MLP neurons of a small language model. Each row is named by its layer, matrix (up: input weights) and neuron, and shows model dimensions 48-175. Each number is 128 + 24 x the weight over its row's rms, rounded and kept within 0 to 255. Numbers have three digits each.
Before each neuron's rows, "fires in" lists the words (lower case) most often at its 100 highest values on Wikipedia text that the model never trained on; "fires after" lists the tokens most often just before its 100 highest values on Wikipedia text that the model never trained on.

fires in: "well", "part", "result", "unknown", "follows"
fires after: "as ", "As ", "at ", "a ", "un"
L2.up994:138160124142198132114104127123111123152133157133136095182137136090174095126134141148139092132089115128100110102113131172144118095129136137129148159104158090130157133139142126172106146109136131150133138126167132125132150151174111120109113138120154107196158124119119120135088148080118086125150137121122120119096160105158126117128146141127131074171126129121086181099126069129118138092138

fires in: "york", "rico", "tennessee", "mexico", "maryland", "states"
fires after: "New ", "Puerto ", "Ric", "Tennes", "Mary", "United "
L2.up2541:131121086129157188087103172166110108139088139155147090131181133128105086129066143124157110144099164102170109147125109188129125105153122124109112129130140101139131135104141099138115122151119118094158141117122150101115171067127101129126127137110137112171109112094116128115111140091128128133115183073107127112121145151156160148175098114107122182177127141152123103163139097115180158117140

fires in: "its", "his", "their", "a", "s", "her"
fires after: "had ", "to ", "with ", "'", "M", "from "
L2.up1774:166119145091100178124130139153123137119121115143106090102125121095138152139126157159146125139137117154116122139122088106087122104152112113141109116149151100148132091118151161118142153136119119136126125126073118153162121108142093135115112132137172124141126143101096132117119136130116163134167157130109115085128103134106189123128134130137097111098175133151119116113153139155133183098161

fires in: "of", "first", "great", "new", "next", "early"
fires after: "the ", "The ", "end ", "| "
L2.up2301:130094096115125155139128122161130106145128095136107111116158094082120116150142120145138100099163088166127155168134133140172135151090139161148160137118173120152133132134128129145140128162153120187129096105131140151131139109131124130128129112148108136147125143152138119134139127142172088099111196133129147115098167105147122123121123105139107153142142132159155075128118099157142165138128

fires in: "10", "7", "just", "9", "20", "2"
fires after: ".", ":", ". ", "| "
L2.up4354:127135107095143139113100121159114146139142116150081131106188150081131139079109155120110114160117135148150137118091109145105120101114133154179126168152113139141150125127158098173144150143120135121137117142115153109109130136194086131110104081139152162110134167132099085086127150128125090150172177074139105079090152113130185146157155104117140111101156129186128177102187114139148129136141

fires in: "of", "badimaya"
fires after: "one ", "Bad", "some ", "most ", "One "
L2.up4853:138131127122135127101114140115096121155160128160168119112108100109130109122140106165115130150103146166136118142142124102111188101174125115127166151114160124182128176137142165072124111139165122085112170135127160145141132136129089114125139076127131115110137122158148146118129134123102084125124151148101127124120109121161116141146150170129105139116124155149144079118128100140144118154098

fires in: "of", "first", "largest", "ever", "last"
fires after: "the ", "s ", "The ", "ase ", "history ", "ation "
L2.up1339:158110117100131151120112103130106163169124098137118131108115126120118158170109115135122101107154131161136138120133137115165146144092093178129160107108117122193137114126136112175137167132136129149113102113131172134119126065134132166182104130137163155113085128092144144089133145121082077111124128065128138093138112113105131116124164093173151121127146174174136065128101075151131135103112

fires in: "an", "well", "part", "it", "reveals"
fires after: "as ", "cont", "As ", "reve"
L2.up494:134142122143204119106149093149155133147070130192104124108138128104126115156132125086109135141128131106153156107133151154128107100122159139130168125121175158135152083105124146167100129146098115135120115171162080158158127145183117142133090137147121136112132115120107107087110136123121132154098124141134110134151144130112113153145116140142090167121120122127165131067147124194140129121158

fires in: "states", "york", "tennessee", "rico"
fires after: "United ", "New ", "Tennes", "Puerto "
L2.up3502:115125135135136158083142149128153095123092132117130129146153118153140121116075122127130116135091137124120112124103091174124132132155116104170132116155141133116146131110145105148125108145114137096115145148097173134153133040115105074108129152164126136111133130107153130155112129125118109113093187103133125120122117134127151133170104092132142144199138125132140091154095129118189126112162

fires in: "and", "of", "tangerine"
fires after: ", ", "ase ", "out ", "ang", "er"
L2.up702:130125125081146136098092108156103105129123122142124147114151072145121147107157147110133113137076136128094112129143121117135097097157136137167127120170160130142131135131140106122105170129135124161119127080125092136169133136168109117147169096190142084124143165115140076136094120093158109128114144081110125087133125110113134112128164126141132087136098098113117145136114094122123105129104

fires in: "of", "superelastic", "united", "are"
fires after: "one ", "part ", "the ", "Ar", "super", "some "
L2.up5790:116142100140146146114143121145081103142150140125126064115125118083131175137151122173137129124124141173116130140110120099151111126134132112112197124133192104155136099065144153141175084120115129140082136114118138151110190143125119101096113122153140156125125108151137137140131166117153094095135141121089156136102151122153140113128117103111167130092114039112148138139109109125119117136132

fires in: "a", "to", "an"
fires after: "had ", "has ", "have ", "D", "with "
L2.up781:124133145096134119114120112134111138113075131151139107140097149146183171165109154152137147096113096134119140075135106119098126101158127129091154132135144138107133125144137103114113095126104128147127149055118102145121152115152118120134075135131159164093140126154113057127101147114102123117117154124116188112123135132109123147152109126080093188118116115108109105108108105121095165173104

fires in: "not", "with", "if", "without", "sometimes", "though"
fires after: ", ", "(", "was ", "ass"
L2.up1616:113125141123140108107128137099105140111123132166136158139152144142115096131104165147119121150093175078173108157100170135123142082159115109141127177150097105123140138115124107128107172111128137108109115136120095145114133114159146108118122106133104139169084133156136080124135124097109129085109123092134104097136120118184114125113190133149128124130142155084128177153123115176108108105139

fires in: "s", "new", "second", "two", "first"
fires after: "'", "a ", "the ", "The "
L2.up2834:147178178127171131127131120139172122118101140181095155135130184140129099092125149170135136113141158139084135119121125142112143141094143121105148135118156114154152142111144117144125117113121139144128093146140112138106133115114142139124098097164155188147167110103162116119123140116100115104078134150157138154108106120117149148157125135125144133200128071127106067097151140145146111166160

fires in: "who", "where", "as", "while", "since", "is"
fires after: ", ", "that ", "and "
L2.up5920:131143141150094089116141155100150156142101105093140122124141159108135125109134139126142128137194114117106117155103133138174137128090138103128121142115108129117141125125132121129123159147108138159107115110104147126128148126152121111111120128104119134135140214159124136087108144097197113126194134090122183132081141098173208122131149132121165079138110122133162165103130125162173111145104

fires in: "and", "or"
fires after: ", ", "and ", "ric ", "ic "
L2.up5948:181151130078150123107116159151137120125140098198109141134138156139181158106151112113124143158138153112099145115106132156168134124157125135156154110130136124169146154164143145141142170118115109133131099141111154126135111080136132119092108118153118180108121121153094078125131146145129089113121134130097114123113123116188134076105170111111128122133106122160157129139126106119175104115159

fires in: "the"
fires after: "was ", "is ", "be ", "are ", "became "
L2.up4873:155088144140121153124134135161093148120112115088115104128100119131153135149144091123152118113078166139109135154111134101109139101190146119160106146109148143109153136155151119096148129155155123127074119157116140167107172098165129189128099074122089122130122098132130132163119103100117109115122133089133136067123133149117093131164111145157162161180164116123137148148164157141151098139154

fires in: "9", "8", "10", "7", "defeated"
fires after: "| ", "; ", "fe", "−"
L2.up675:112149121109115147099089115156118127139116101113109100119153135092114150097161129138152131073105134132046155135157096154165138139135121111154191105135146148125132090146139132171166104167163121133095090150150124154161122123120062169160107088148139136112094121148125136156123122117165164134129149142098083116095159094110133142111110134102187146122138163159086152067142148144127162097164

fires in: "armoured", "railroad", "steel", "flag"
fires after: "Rail", "our", "Arm", "fl", "str"
L2.up1698:149091080147143174117128162143101112105103113144153110141151128136093111079088102117180112120138135124129116160150127123097152095172129074125149120128114166141151145101146136141103138153107143204159144089117159126115122122131122135122111139137115116124092139146118115127112125128137136071153128128120164114121110158156152113104117150122076172118124210125112140130183107114097119149132

fires in: "a", "as", "first", "main", "appointed"
fires after: "the ", "was ", "served ", "is ", "s ", "serves "
L2.up1407:175126099128130131113124128139124147142109127111130153135135170122162117161079130140136089118132097146130134148150135111128150113162137162112139108111161184151140110086145121175103156144146119132118107108108129143134135115142110155122138107161119136122139169084126116123081113124144109107135080083134142111118139113129140138121180080153119128117128139136167082121096085153139139140088

fires in: "was", "is", "s"
fires after: "he ", "He ", "'", "who ", "She "
L2.up102:144140114070149148138126121132106107122111091121101100124131102128136121147132155131145116168100097185188131112122128095137123139151192148128122152135211138156124122148136157150094118142124128151151130104139090106183120092134082116130107076152068097133170146148095163124128166102094110120188131091119140118145107089150126124125133124124093109114123149115127171115120084081139075178142

fires in: "of", "is", "was", "were"
fires after: "one ", "who ", "which ", "what "
L2.up1993:162147126110137127121108169133112120121111133126108141173136127124135119135134134099151105152132132147149134129113096178148096135131135100103130176083123147139144137143134167113131117158120131160117147120146166147156141082136117082132144130192118151138139140115080122119118141155145097143153128081137137108072156127166124108163150162111142106163121121125129128100144069146140149121129